config = dict(
    n_layer=14,
    norm='rmsnorm',
    norm_place='peri',
    rope_base=100000.0,
    attn_scale=0.177,
    init_std_up=0.0332,
    optimizer='muon_variant',
    lr_head=0.0144,
    warmup_steps=200,
    doc_mask=False,
    steps=5477,
)
MLP neurons of a small language model. Each row is named by its layer, matrix (gate and up: input weights) and neuron, and shows model dimensions 80-207. Each number is 128 + 24 x the weight over its row's rms, rounded and kept within 0 to 255. A neuron's up and down rows have the sign that makes its largest values positive.
After each neuron's rows, "fires after" lists the tokens most often just before its 100 highest values on Wikipedia text that the model never trained on.

L6.gate270 [108 127 109  77  93 175 132 127 102 135  68 146 154 142 135 165 151 142 133 118 122 129 102 170 173 164 139 122 118 113 111  94 139 118 128 108 145 135  94 100 133 119 117 110 124 121 145 155 119 132  85 141 112 114  99 183  69 109 126 134  84  79 132 145  92 138 127 118 202 142 157 134 162 135 172 147 100  92 127 157 142 172 117 120 134 127 131  90 110 163 120 111 155 136 140 136  93 138 149 125 133 154 161 141 149 112 112 138 150 149 116 135 120  79 125 137 134 129 137 176 119 147 138 133 133  92 124 124]
L6.up270 [113 136 148 170 127 110 140 136  73 151 158 111  52 111 154 150 110 148 105 168 133 138 133  87 119 151 123 137 110 110  99 114 101 152 121 133 131 147 115 127 146 102 112 139 142 126 112 139 125  95 160 137 131 116 121 137 155 158 125 164 115  82 103 140 110 169 147 108 139 106 121 154 131 107 132  93 129 102 149 108 128 135 153 137 171 122 105 101  71  97 170 140 138 142 130 108 144  85  98 114 106 107 120 123 107 133 100 107 195 104 109 135  86 151 124 108 134 127 128 194 116 106 135 147 140 130 141 123]
fires after: " r", " R", " Pr", " W", " w"

L8.gate754 [124 121 137 152 109 122 120 133 118  96 135 147 134 121 135 145 116 122 134  83 149 139 106 106 149 183 124 132  86 132  89 105 143 151 158 125  70 130 124 161  96 150 171 112 120 138 109  82 143 145 129 144 151 144  90 131 132 159 167 161 113 115 152 133 163 115 115 110  95 129  93 123 142 122 164 129 150 128 142  98 145 151 145  77  86 124 119 123 131 159  98 120 108  98 116 153 146 124 118 142 161 119 110 126 160 141 117 107 149  94 107 138 115 106 142 155 127 110 151 114 104  90 123 174 108 154  77 178]
L8.up754 [101 114 139 157 150 106 186 143  86 150 128 131 156  70  99 126 113 123 103 144 118 117 114 110 145 148 104 144 125 116 150 103 142 150 185 177 134 103 115 161 136 108 134 135 110 137 113 137 150 148 174 124 153 110 111 149 130  99  85 126 134 113 109 103 125 114 140 127 152  71 125  51 142 114 116 139  94 139 153 162 156  72 162 125  70 152 144 138 150 124  97 126 145 183 122 127 153 158 121 159 170 117  98 101 152 192 131 130 138 107  99 161  93 154 161 172 136 115 113 132 156 145 105 121 165 123 120 126]
fires after: " D", " B", " in", "k", " the"

L3.gate502 [123 108  99 103 140 136  96 164  92 165 124 171 156 109  92 125 139 136 106 101  82 128  98 169 125 117 128 114 138 120 137 137 101 153  79 141  98 108 133 135 128 139 111 128 134 160 144 146  91 165 156 144 121 121 140 116 159 139 150 141 105 139 163  93 109 157 135 138 100 124 141 107 143 123 166 134 139 123 118 140 110 152  96 117 119 116  85  91 145 152 136 124 121 136 122 182 150 119 113 123 125 156  98  93 159 139 122 140 132 167 173 144  92 103  38 133 146 117 114 108 133 128 139 116 156 141  89 143]
L3.up502 [100 154 105 140  91 123 152 163 132 165 140  87 122 132 153 114 104 110 124 103 103 103 123 150 138  92 116 106 113 124 177 126 123 189 141 154 119 175 155 182 114 137 156  94 103 141 136 146  95 162  81 151 142 161 120 146 136 113 164 107 134 153 144 102 141 111 125 107 135 131 202 174 111 143 176 141 134 132 163 100 145 170 119 116  79 115 181 140 157 159  99 104 123 121  87 152 128 114 165 113 134 146 133 152 131 147 123  99 141 115 106 126 126 119 130 149 159  95 153 133 124 125 137 115  90 139 110 161]
fires after: " F", " P", " M", " R", " V", " v"

L6.gate577 [156 102 128 111 122 110 125 136 122 155  86  95  88  64 136 104 134 122 127 147 135 144 103 131 128 151 169 102  98 109 144 178 131 142 136 164  90 158  98 125 108 157 107 123 123 121 131 138 134 121 159 118 107 119 139 159 149  66 148 130 115 128  91 173 122 128 119  96  98 144 140 150 139 103 136  97  82 116 109 112 150 139  93  94  78  91  97 155  76 135 110 129 142 164 121 146 146 107 140 104 126 179 176 115 162 123 113 136  98 120  93 132 136 145  85 124 125 123 120  67 135 121 134 112 151 120 119 163]
L6.up577 [137 132 156 133 126 154 141 139  98 105 110 102 112 150 121 133  93  93 149 106 136 110 142 103 143  95 172 161 111 134 123 115 170 110 112 123 129 135 155 160  83 136 136 162 116 122 117 132 144 146 130 108 137 173 115 118 141 123 156 130 139 108 165 126 131  66 122 115  84 154 101 161 163 100 144 135 140 143 187 106 148 126  87 110  93 124 159 123 120  98 129 127 144 116 117 138 140  90 119 123  91  85 109 117 156 116 137 161 107 118 123 151 140 101 163 142 130 125 170 101 130 195 144 143  90 137  96 105]
fires after: " B", " b", " P", " D", " F"

L5.gate669 [ 93 142 104 140 134 102 102 134 141 156 133 174 113  79 131 132 118 142 188 142 166 121 129 113 133 138 165 155 115 113 119 125 169  96 146 160 125 151 164 111 145 112 132 119  78 142 123 134 101 167 147 127 122 117 140 116 188 129 158 100 141 111 107 106 131  96 148 148 102 136 112  92 117 143 112 151 160 100 190 141  95  93  97 116 151 130 132 120 159 142 136 163 134  94  73 171 119 142 167 136 122  75 150 115 108 130 113 168 128  89 100 145 126 122  74 108 143 129 156 150 140 131  97  85 132  54 146  96]
L5.up669 [141 170 135  93 132 121 138 132 115 127 110 133  93 112 153 118 108 152  82 137  94 132 131 106 101 133 127 137 135 140 135 131 168  88  95 128 153 157 138 145  98 178 127 126 194 140 112 130 171 122 114 119 123 122 104 128 138 124 136 138 120  86 148 101 135 170 126 111 159  99 124 134 167  95 128 103 135 101 130 104 126 131 163 130 101 143 101 149 159 137 137 134 141 111 135 134 128 156 176 124 135 133 103 130  96 143 163 173 135  89 119 134 124 118 131 106 178 126 162 130 119 166  86 130 117 111 116 116]
fires after: ".", ".0", ".1", " Acc", ".9", "2."

L9.gate466 [117 146  90 129 148  84 149 149 142 137 126 163 125 136 173 131 145 138 141 143  81 152 102 111 143 165 118 135 131 143 152 118 108 116 123 176 100  99 139 132 132 146 119 124 112 133 147 130 106 125 107 104  89 138 147 124  76 142 122 114 163  91 111 154 118 148 114 151 122 151 120 136 136 125 133 147 117 134 125  97 134 125 130 155 143  97 149 136 149 134 129 120 110 172 141 146 146 134 108 163 126 141 114 133 110 147 109 112 169 129 102  98 115 164 103 134 150  82 181 173 165 154  88 122 144 103 144 110]
L9.up466 [134 118 113 112 132  93  95 106 142 108 127 126 130 107  93 119 113 123 199 134 136 137 121 143  95 161 128 145 145 141 162 153 153  82  84 123 120  97  97 128 131 145  85  77 110 103 144 165 139 107 126 141  62 149 107 146 114  86 113 138 108  93 154 155 100 126 141 173 173 137 123 147 147 120 129 133  96 151 127 132 137 126 133 131 140 105 114 136 112  98 148 105 136 149  72 122 121 125 141 118 119 116  73 117 124 123 104 121 143 165 133  50 162 150  92 107 121 102 126 150 107 112 133 121 134 113 129 108]
fires after: " |", "|", "-"

L2.gate264 [104 113 149 150 134 116 112  99 155 120 142 106 113 129  99 111  85 108 100 127  84 124  94 132 115 114 141 118 123  86  99 167  90 104 128  96 156 137  78  94 124 129 131 131  94 153 102 169 138 126 166 135 158 109  80 110 128 114 137 107 143 127 163 149 124 131 147 118 144 163 124 105 128  85 132 123 133 112 164 125  98 155  96 187 116  57 140 106 133 132 126 152 114 135 145 131 135 150 198 159 116 147 126 144 125 150 120  85 138 119 128 149 109  88 116 117 113 134 127 144  95 127  97 129 123 160 158 133]
L2.up264 [139 134 138 183 187 113 110 126 101 106 131 179 143 108 138 124 103 143 120 121 126  75 143 119 139 140 104 154 142 147 136  91  85 132 111 102 153 104 118 104 132 145 121 136  83 109 159 131 135  91 152 138 138 116 148 150 137 167 138 161 143 161 191 125 114 140 161 142 104 113  75 149 124 122 170 114 105 144  84 119 134 125  87 118  78 145 135 130 109 100 106 129 137 130 137 103 132 131 115 151  99 121 156 124 129 157 140 103 111 152 118  86 108 124 144 117 129  60 131  96 151 148 164 116 136 157 108 122]
fires after: "\n", "ment", "at", "ks", "es"

L2.gate40 [155 107 125 151 131 140 137 126 162 126 141 177 123 135 104 141 130 143  97 110 156  92 130 115 144 144 100 163 135 126 155  83 130 112 145 116 111 156 156 101 126 145 138 100 124  85 137 179 176 138  82 157 108 151 120 124 113 135 145 129 165 140 138 137 171 144 126  96  94 109 130 121 138 149 116 154  91 134 155  95 128 128 119 112 130  73 141 120 153 127 128 141 170  71 159 128  98 116 125 160 105 106 148 121  96 186 147 133 155 124 158 120 141 139 162 104 126 111 130 155 138 108 127 102  91 136 132 119]
L2.up40 [127 156 124 152 108 149 139 128 132 104 151 150 102 110 114 165  93 125 127 161 153  89  88 129  81 146 127 123 134 100 132 132 117 177  96 137 143 155 130 130 150 113 147 103 131 154 113 148 117 101 147  89 118 126 145 179 120 155 138 130 150 127 105 120 127 117 137 127 102 173 120 112  93 129 133 165 138  89  78 114 102  70  76 140 154 122 107 118 150  97 103  90 146 125 138 110 107 122 146 141 109 142 109 140 153 158 131 130 105 128 142 104 110 133 152 120 154 122 132 125 157 114  97 100  81 131 144 116]
fires after: "\n", " (", " \"", "-", ".", " "

L6.gate597 [104 107 139 125 133 139 118 131 125  76 126 151 151 162 110 145 111 100 101 134 127 118  94 142 182 149 124 128 159 173 140 155 128 148 122  84 122 128 154 154 130  91 140 135 131 138 175 125 100 150 124 144 103 104 161 113 116 126 118 102 156 142 173 142 110 115 141 169 110 143 131  77 119  98 146 123  75 157 154  93 121 153  94 116 109 142 124 119 172 120 120 139 151  92 120 132 142 122 141 111 166 120 123 139 139 107 140 125 137 127 119  76 156 149 161 142 142 132 138 162 143 125  97 147 130 156 133 136]
L6.up597 [132 133 116  77 117 139 131  86 101 101 127 120 124 178 142  96 205 139 126 113 152 123 114 117 142 141 117 144 155 111 138 128  69 129 154 108 121 125 185 111 119 112 139 102 131 170 158 166 108 138 134 141 134  91 119  72 127 138 154 161 120 115 121 109  91  96 158  81 147 151  86  99  86  95 104 151 134 128  94 114 111 119 111 161 113 115 124 131 148 150 145 153 142 119 146 116 154 136 145 137 109  97 147  90 152 105 135 125 154 110 150 112 109  90  98 141 120 118 139  96 118 129 142 143 162 143 136 116]
fires after: " |", "==", " the", " p"

L9.gate476 [123 108 100 169 125 113 114 116 126  91 166 123 122 155  96 129 132 141 107 134 131 155 165 126 173 168  86 114 114 176 136 125 135 153 144 132 114 126 123 117 120 156 120 119 134 173 119 130 138 137 119 126 118  81 142 133 157 126 101 131 123 106 160 100 115 144 166 107 118 156 175 139 144 121 117 147 136 123 115 164  83  79 114 165 147  98 110 120 126 172 147 140 217 173 116 146 113 111 122 143 115 129 108 166 153 135 116 114 132 131 156 148 136 106 146 128 140 121  87 144 172 115 118  81 149 126 129 102]
L9.up476 [143 110 101 129 138  91 102  91 122 120 129 138 149 127 126 109 119 128  90 107 209  81 163 139 151 167  92 116 117 135 143 112 143 137 137 118 142 118 143 134 160 106 160  88 112 108 152 107 147 109 135  96 126 139 116 146 146 172 136 143 121 150 134 101 105 130 147 123 163 164 141 151 129 164 108 126  97 143 169  93 155 102 104 135 123 142 146 171 160 116 109  85 132 188 167 117 121 151 147 130 178 127 116 143 145 103 125 134 107 137 111 105 109 107 160 102 109  77  83 127  87 137 137 106 122 122 168 124]
fires after: " |", "|", "k", ";"

L2.gate45 [134 133 133 150  99 108 126 112 143 146 100 131  93 165 126 155 129 122 125 132 146 176 119 159 118 170 102 137 165 139 120 154 105 143 163 137 111 127  88 152  88  94 165 123 119 146 145 121 110  98 100 156 129 102 156 112 118 168 154 148 135 127 125 140  63 122 157  97 146 148 158  86 132 127 152 120 122 118 109 160  99 129  78 102 168 100 144 102 122 103 123 138 136  71 122 165 123 137  87 151 105 171 140 154 122 136 111 165  97 109  92 105 140 128 111 126 140 114 161 134 182 134 133 137 126 129 109 146]
L2.up45 [126 132  68 122 116 108 136 101 122 142 132 138 131 152 137 118 144 116 145 105 130 119 128 155 141  68 109 113 115 119 121 153 116 137 118 122 128 130 106 162 104 113 156 101  91 162 170 107 106 109 132 104 115 117 172 121 132 123 149 139 105 113 105 169  88  95 153 148 109 147 102 108 156 134 103  62 154  85 141 114 158 166 115 155 164 105 123 160 137 110 142  91 117 110 158  78 109 142 154  44 121 163 124 137 183 116  90 113 169 163 162  96 150 142  88  55 111 137  84 120 154 120 150 104  73 152 177 104]
fires after: "\n", " |", " G", "-", " \"", "=="

L9.gate861 [160 185 125 103 126 131 164 128 130 142 130 110 114 147 102 142 155 124 121 117 146 170  81 102 122 133 102 126 121 116 109 111 137 148 114 109 119 170 132 132 126 102 140 116 132  89 108 103  89  96  87  98 115 119 122  96 108 151 101 114 110 171 142 179 135 117 149 148 154 103 156 127 113 139 142  59 123 163 104 104 178 117  77 143  91 137 161 126 143 113 152 111 129 144 156 109 111 103 162 168  97 117  95 132 161 160 111 142 118 110 138 107 129 141  96 107 107 117 104 108 124 120  95 112 145 110 108 179]
L9.up861 [116 151 143 137 100  87 104 114 134 109 166 129 139 132 168 119 108 119 166 108 136 156 124 155 168 104 161 119 131 100 105  92 111 119 120 114 155 108 125 144 114 121 162 112 125 145 126  99 159 142 126 120  94 101 158 129 160 179 100 124 154 120 154 138 137 119 113 117 142 133 131 111 137 136 148  94 190 155 158 122 113 117 142  90 141 152 118 134 132 179 170 171 126 147 133 133 158 143 143 109  91 142  99  94 154 131 122 126 130 134 155 157 121  62 117 162 116 149  99 125 136 141 123 142 131  95 127 100]
fires after: " |", "|", " −", ";", "/", "00"

L2.gate870 [115 154 131 108 145 113 124 102 134 111 145 137 153 141 156 106 136  99 109 166 157 120 145 133 163 117 132 132 130 100  93 144 132 111 118  83  88 123 131 108 135 141 186 141  88 103 120  99 146 136 127 134 136  78 141 138 148 173 107 162 150 152 124  95  93 138 138 132 114 131 161 102 144  65 107 114 135 130 104 127 110 148 125 110 116 151 111 123 129 126 122 143 147 135 123 106 102 140 157 140 113 100 117  67  90 123 136 169 139 107 129 154 121 128 148 160  92 142 127 125 125 156 182 132  96 142 113 103]
L2.up870 [117 122 165 154 169 112 112 117 119 163 165 113 112 135 139 165 141 131  85 127 182  92 114 138 126  99 157 149 118  60  54 154 115 111  58 119 125 153  97 127 176 121 100  66 140 119 127 113 152 175 135 122 140 131 154 126 157 152 127 162 135 139 127 157 124 110 151 114 118 138  94 171 112 127  73 144 114 131 138 162 123  62 124 115 153 125 124 115 119 144 151 150 142 113 128 113 114 139 144 129 134 103  84 146 115 141 106 126 156 125 122 167  86 156 151 134 104 127  85 111  71 180 129 142  99 137  67 122]
fires after: "\n", "a", "{", "]", "k"

L2.gate569 [105 104  80 125 101 105 110 132  92 154 133 121 161  78 151 124 158 128 132 133 161 128  95 161 120  90 100 125 170 122  70 121 170 117 117 124 134 132 100 123  87 145 140  92 133 138 111 140 125 143 190 136 143 147 131 143 126 140 139 127 105 131 110 149 118 143 133 149 162 117 142  92 130 140 142 151 104 126 124 119 132 175 109 115 165 145 148 128 135 119 145 107 177 113  95 141  91 103 119 162 125 139 131  98 139 129 157 158 147 150 116 145  98 166 109  96 115 109  82 134  71 132 133 179 138 130 183  97]
L2.up569 [115 124 128 122  80  93 146 128  94 130 128 102 126  86 129 152 141 143 134 153 145 116 125 131 136 115 123 165 113 157 151 161 148 153  95 143 129 154 132 128  94 153 136 145 101 173 126 139 130 114 147 114 135 113 112 122  94 140 167 173 133 103 189 121  42 125 134  76 117 119 150 104 132 142 118 190 159  71 139 133  95 161 122 110 122 120 178 141 134 111 177 103 126 123 152 129 114 117 109 143 121 108 155 121 135 136 117 153 130 181 138  77 136 103 170 124 157 150 107 138 121 115 160 151 138 172 129 109]
fires after: " |", "s:", ";", "/", " r", " R"

L9.gate52 [131 141 179 135 106 145 126 119  95 144 105 103  76  87 135 106  89 154 114 143 139 152 139 137  86 141 142 146 101  95 143 110 149 116 123 161 166 150 136 162 100 128 150  88  64 139 106 122 111 138 135 158 121  47  79 112 177 117 110  94 130 108 148 120  98 100 130 133 190 130 154 113 141 123 130 169 104  87 156 141 153  90 119 115  92 151 116  95 117 154 149  87 101 129 132  95  97 110 136 150 130 116 146 157 177  98  88 150 103 102 139 128 120 115 115 148 114 139 106 101 101 162 121 127 123  98 134 116]
L9.up52 [137 174 152 138 119 135 134 143 159 136 108 147  90 111 106 113 138 149 126 159 112  93 123 179 105 141  92 140 158  72 138 135 148 145 165 141 117 152  97  75 110 120 108 115 127 169 148 157  86  71 151 108 131  92 139  99 153 126 169 146  95 131 140 136 138 163 157 140 132 106 166 131 129 105 110 121 138 115 106 116 150 131 126 133 120 171 104 147  81  97 150 171 107 137 175 146 142  95 134  82 116  81 180  85 152 141 166 107 140 101 135 171 138 122 115  94 155 144 119 114 144 155 103 106 122 124  91 119]
fires after: ".2", ".", ".7", ".6", ".8", ".1"

L8.gate22 [128 123 103 132 125 124 105 101 132 175 153 141 140 134 122 120 165 134 138 112 131 137 118 152  97 157 130 130 153  96 110 133 129 140 139 120 123  79 101 137 143 105 180  88  92 117 147  98 154  93 120 166 104 113  99 146 125 144 164 138 109 146 125 144 129 134 136 171 162 156 156 133 126 124 151 171 115 128 136 101 105 110 132  79 116  92 135 100 158 137 146  78 189 171 113 117 145 147 173 165 101 157  79 128 105 165 168 133 128 179 133 125 142  95 134 140  68 125 159 158 110 138 125 134 123 113 151 123]
L8.up22 [109 153 152 147 146 129 106 123 124  87 124 114 110 155 143 133 127 118 114 141 129  43 180 119  96 165  92 123 171 121  93 130  91 148 137 102 132 144 142 170 124 152  91 129 144 140 149 140 161 170 104 139 150 136 121 105 143 144 136 146  98 162 117 118 109 162 151 146 101 137 154 155 139 139 148 109  98 161 100  94  84 128 117 108 108 104 105 146  90 151 104 134 161 166 106  91 109 117 166 142 116 114 166 151 145 150 151 143 104 107 116 122 127 140 177 156 138 135 143 152 124 168  98 131  87 138  89 133]
fires after: "\n"

L8.gate151 [115 176 103 134 123 129 151  95 102 155 147 132 134 154  82 169 145 125 123 170 147  77  87 149  81  81 111 148 132 118 135 138  97 129 108 124 108 115 115 126 128  92 125 127 143 113 107 131 138 123 164 150 118  93 117 159 171 105  96 156 139 152 116 123 114 115 142  81 160 111 132 111 104 130 128 127 138 132  83 139 122 163  70  84 115 110 112 130 140 110 133 135 164 166 136 132 160  98 136 138 117 136 103 122 170 125  92 125 197 162 150 148 151 162 152 152 161  97 134 116  93 111 115 141 115 139 129  74]
L8.up151 [ 89 131 105 145 152 148 152 100 131 117 138 129 140 135 126  84 125  75 106 153 119 139 165 141 159  78 150 121 139 147  66  88 162 106 121 128 101 143 131 139  87 127  98  96 118 135 141 132 116  98 128  61 136 104 163 137 133 126 121 102 140 137 130 101 129 112 104 169 114 152 147 126 150 115 124 143 144 111 149 107 135 142  92 135 142 122 149 192 116 171 127 143 173 127 150 107 110 124 152 120 114  89 169 123 111 104 150 110 121 109 144 127 137 102  92 127 172 144 104 104 117 130 121 124 110 125 107  81]
fires after: " |", ";", "|"

L2.gate666 [ 71 139 155 160  86 164  94  89 142 149 161 132 115 105  94 105 126 111  87 139 134 119  95 168 131 155 160 119 165 145 136 116 151 142 121 126 161 142 136 124 112 113 123 105 147 125 141 131 147 151 143 122 105 121 127 125 149 158 194 124 149 130 101 146 114 119 144 112 158 138 122 101 114 147 141  90 158 137 134 110 132 116 136  84 120 133 130  96 133 112  96 125 128  75 122 123 140 152 195 149 127  97 140 133 126 140 179 156 150 108 175 135 176 156 109  95 153  86 124 125 127 174 120  73 105 137  99 107]
L2.up666 [108 114 116 123 139 134 147 118 121 108 136  98 109 109 116  76  93 107 168 167 146 160  98 166  83 132  73 137 120 174 174 109 122 132  90 172 152 143  98 142 116 120 157 141 104 126 114 116 156 157 121 102 155 129  89 145 111 107 185 116 153 154 116 147 116 118 114 139 127 118 113 126 121 143 146 148 156 137 127 111 176 103 148 128 109 123 111 114 170 140 110  83  67  85 105  73 146 150 158 118 150 105 130 148 152 161 140 157 139 121 124 122 107 109 117 105 112 102 143 108 118 151 129 116 120 134 146 133]
fires after: "\n", "==", "ion"

L2.gate575 [105 158 119 135 107 119  81  76 146 151 108 166  79 111 111 126  98 114 112 159 138 145 137 168 106  75 143 142 134 123 134 126 121 153 129 141 119 153 146 128 114  92 134 108 104 120 122 154 174 131 113 101 140 123 133 116 120 149 154 148 138 115 154 136 127 163 139 214 111 152 122 127 156 109 151 115 144 132 124  73 111 139 150 138 125 111 132 120 158 108 135 135 141 116 141 160 128 118 144 136 120 117 133 133 144 133 138 111 164 148 172 144 110  82 112 127 128  93 132 120  96  94 134 165 109 112 133 123]
L2.up575 [146 124  98 138 145 132 130 109 127 139 117 159 135 115 133 135  87 152 113 136 108 144  98 148 119 106 110  82 131 120 110 160 167 121 115 167 107 161 124  92  95 141 114 126 119 137 132 130 178 103 110  83 167 114 104 105 160 121 163 172 108 113 148 116  99 138 113 118 155 122 136  87 106 101 122 139 176 100 126 102 169 149 122 145 143 144 103 176 125 117 116 114 114 115 182 143 136 141 120 135 146 121 170 126 109 110 113 141 168 125 144 104 117 134 139 157 116 144 105 127 129 134 144 155 114 111 106 111]
fires after: "==", "\n", "-", "/", "===", "{"

L5.gate893 [125 149  67 132  81 142 162 118 129 169 123 147  87 116 116 105 159 134 102 144 138 125 138  72 116 131 160 106 142 148 120 115 148 150 141 143  94 114 114 132 115 104 114 128  90 141 160 154 151 103 107 109 104 177 175 139 106 179 112 120 129 140 146 119 170 150 146 139 133 128 125 154 118 129 108  92 107 112  89 104 153 116  86 172 120 101 105 111 140 109 138 129 114 145 129 109 170 141 130  99 139 142 151 130 167 127 115 155  81 106 110 136 141 106  96 142  82 106 108 109 121 164 119 108 152 108 110 146]
L5.up893 [188 163 181 124 145 152 145 149 150  94 130 138 119 130 127 144  88 109 140 151 142 133 141 125 114 123 126 128 133 101 109 109 170 145 126 145 133  94 111 148 145 136 100 184 172 119 117 136 110 159 164 103 179 113 158 106 138 109 156 142 164 157 121 125 120 127 152 140 118 144 119 134 107 129 127 164 127  90 109 114 130 122 143 109  94 137 118 134  77 118 156 117 158 140 106 146 105 150 145 171 147 152 176 127 149 133 165 113 157 182 153 126 103 146 144 143 113 128 112 174 119 154 136 127 137 148  84  82]
fires after: " B", "ask", " R", " b", " t", " T"

L9.gate173 [ 38 147 110 124 119 169 156 130 177 110 117 154 134 120 138 121 167  64 106 129 126 117 137 139  91 171 145 118  73 123 151 129 162 118 120 129 105 152 134 124 132 102 136 120 118 158 102 127 135 172  89 162  84  40 107 130  93 115 135 144 121 136 123 127 145  83 125 116 127 119 129 108 151 103 119 118 155 103 126 137 124  99 105 153 140 128  87 121 143 149 153  96 118 138 113 130 118 144 179 125 106 174 106 107 123 154 111 145 130 129 126 114 196 159 146  98 161 160 113 101 127 110 157 142 160 131 112 151]
L9.up173 [113 148 139 120 150 123 102 105 125 137 132 116 140  75 116 169 159 108 150 134 146 103 131 111 101  81  98 153 125 138 115 126 133  99 111  91  90 134 130 123 160 104 205 102 139 105 137 146 139 132 122 107  98 102  88 176 136 173 138  53 148 141 149 123 143  99 164  99 118 127 142 144 132 162  80 115 151 118 112 110 168 154 136  74 140 137 144  99 145 139 143  77 155 158 150 114 137 103 122 128 132 172 133 159 175 127 130 123 137 118 154 109  83 134 113 115 144 117 130 129 128 101 102  77 138 166 139 114]
fires after: " |", ";"

L9.gate410 [108 171 137 141 117 128 131 134 125 121 116 139 134 141 145 128 175 117 106 148 133 158 113 160 139 139 123 100 167 143 166 119 116 115 124 130 127  97 125 149 102 138 154 144 141 110 166 132 144 177 149 122 123 118 102 141 150 129 161 120 168 153 147 167 121 145 177 141 158 158 114 154 138 164 108 106 145 131 141 113 119 112 115 151 108 107 122 114  91 108 122  65 119 141  91 133 142 115 110 148 109 132  90 115 116 102 123  82 119 132 135  86 124 114 150 130  61 128 112 160 116 111 174 129 120 151 166 140]
L9.up410 [121 133 158  81 143 152 121 100 119 106 151 136 169  80 108 120 164 112 155 118 135 133 104 193 166 111 124 135 129 114 144  95 117 151 156 156 119  80 101 135 102 115 138 103  95 113 185 118 167 142 130  65  94 140 189 124 131 117 110 126  96 111 114 105 102 102 122 137 132 121 140 168 132 119 124 118 128 135 153 121 109 107 146 107 134 141 100 117 135 115 120 128 115 131 125 117 100 139 149 137  94 178  86 147 173 150 151 136 114 167  76 124 132 115  99 163 162 124 119 111 153 124  96 139 106 120 132 103]
fires after: ";", ":", "D", " |"

L3.gate130 [138 110 118 104 103 141 142 151 108 140 119 145 108 168 105 132 134 107 178 134 115 114 170 131 109 101 133 144 157 183 136 144  99 147 147 131 123 116 106 142 174 117 129 111 168 151 127 117 142 178 103 120 131  88 125 126 107  85 133 142 118 140 120 115 174 121 124 133 162 101 118 105 121 153 117 140 136 130 104 126 137 116 142 133 129 125 103 144 159  75 116 118 145 109 106  91 132 167 114 117 100 102 139 142 156 120 118 113 120 100 134 153 145 160 123 112 119 100 122 107 118 124 120 144 152  88 117 140]
L3.up130 [125 100 172 139  93 134 150 138 100 158 127 106 123 143 127 102 116 150 115 128 133 132 168 126 111 164  95 124 108 141 133 160 126 127 113 111 131 154 147 149  88 141 150  76 165 159 133 112 152 118 161 126 152 146 157 113 107 135 124 140 103  98 177 143 112 185 125 146 130 122 128 119 129 150 132 153 106 124 101 136 119 132 144 141  94 109 184 150  86 102  95 123 163 126 182 129 116  90 121 107  64 134 119 155  86 131 152  91 117 147 136 133 130 128 114 171 110 104 103 132 166 135 152 115  97 146  93 147]
fires after: " B", " I", " h", "z", " H", "j"

L3.gate484 [134 152 146 143 145 156 132 154 167 127 104 115 123 107 116 130 144 109 106 142 133 103 144  88 113 152 159 116 130 150 122 134 150 194 134 141 149 126 112  96 110 127 106 144 153 100 138 104 130  93 111 129 115 155  91 127 115  85 134 132 141  99 122 152 116 122 130 187 152 138 134 134  98 121 124 113 126 141 129  79 110 107 152 108 137 122 114 110 128 152  74 155 130 113 101 114 136 102 157 165 115 126 109 105 109 126 159 135 115 172 147 140 123 105 130  52 118  61 104 120 117 119 110  99 134 111  73 124]
L3.up484 [124 173  94 123 137 165 134 153 152 144 121 151 128 117 102 109 126 102 130 125 136 116 124 162 168 117 135 156 157 106  92 171 134  97 120 104 117 153 111 138 140 114 133 132 155 167 132 153 111 148  99 121 133 128 142 124 120 142 133 170 124 114  81 182 118 121 138 108 153 178 117 103  68 128 124  91 136 142 167 108 125  85 118 135 134 101  95 150 138 147 160 119 104  99 121 123 141 112 102 147 128 141 166 141 139 151 112 128 128 148 111 121 199 136 122 120 142  91 111 166 142 139 149 106  85 118 161 138]
fires after: "\n", "-", ":"

L6.gate772 [143 131 103 135 116 109 168  73 142 110 127 111 122 144 158 162  79 157 143 124 121 121 107 144 105 114 126 138 146 126 100 138 134 105 115 109 102 125 103 140 132  86 121 131 139 152 152 146 142 143  93 148 115 161 135 131 117 139 165 116 141 105 103 122 154 147 120 105  99 132 164 173 124  90 150 136 125 152  97 104  76 170 180  95  90 127 152 132 145 135 131  96 145 155 146 141 127 151 115 154 141 104 109  90 134 126 148 162 135 118 141 167 130  74 184 123 107 163 131 145 119  93 123 131 133 116 158 162]
L6.up772 [117 133 150 124 129 126 128 142 139  93 147 134 134  92  77 119 174 108  96 157 175 134 125 145 117 135 119 148 145 139  89 143 153 142  91 164 157 149 138 140 126 136 133 163 109 142 131 118  88 151 115 107 121 137 113 108 114 130 138 155 143  92 134 113 122 146 137 109 172 126 127 120  94 144  84 115 151 145  98 110 113 105 139  78 123 119 105 158 173  95 105 152 141 101 102  93 161 138 159  66 113 114 121 140  89 144 106 131 154  95 175 136 166 132 113 135 133 132 124 131 106 121 131 154 129 132 116 185]
fires after: " the", ".", "ic", "The", " The", " Best"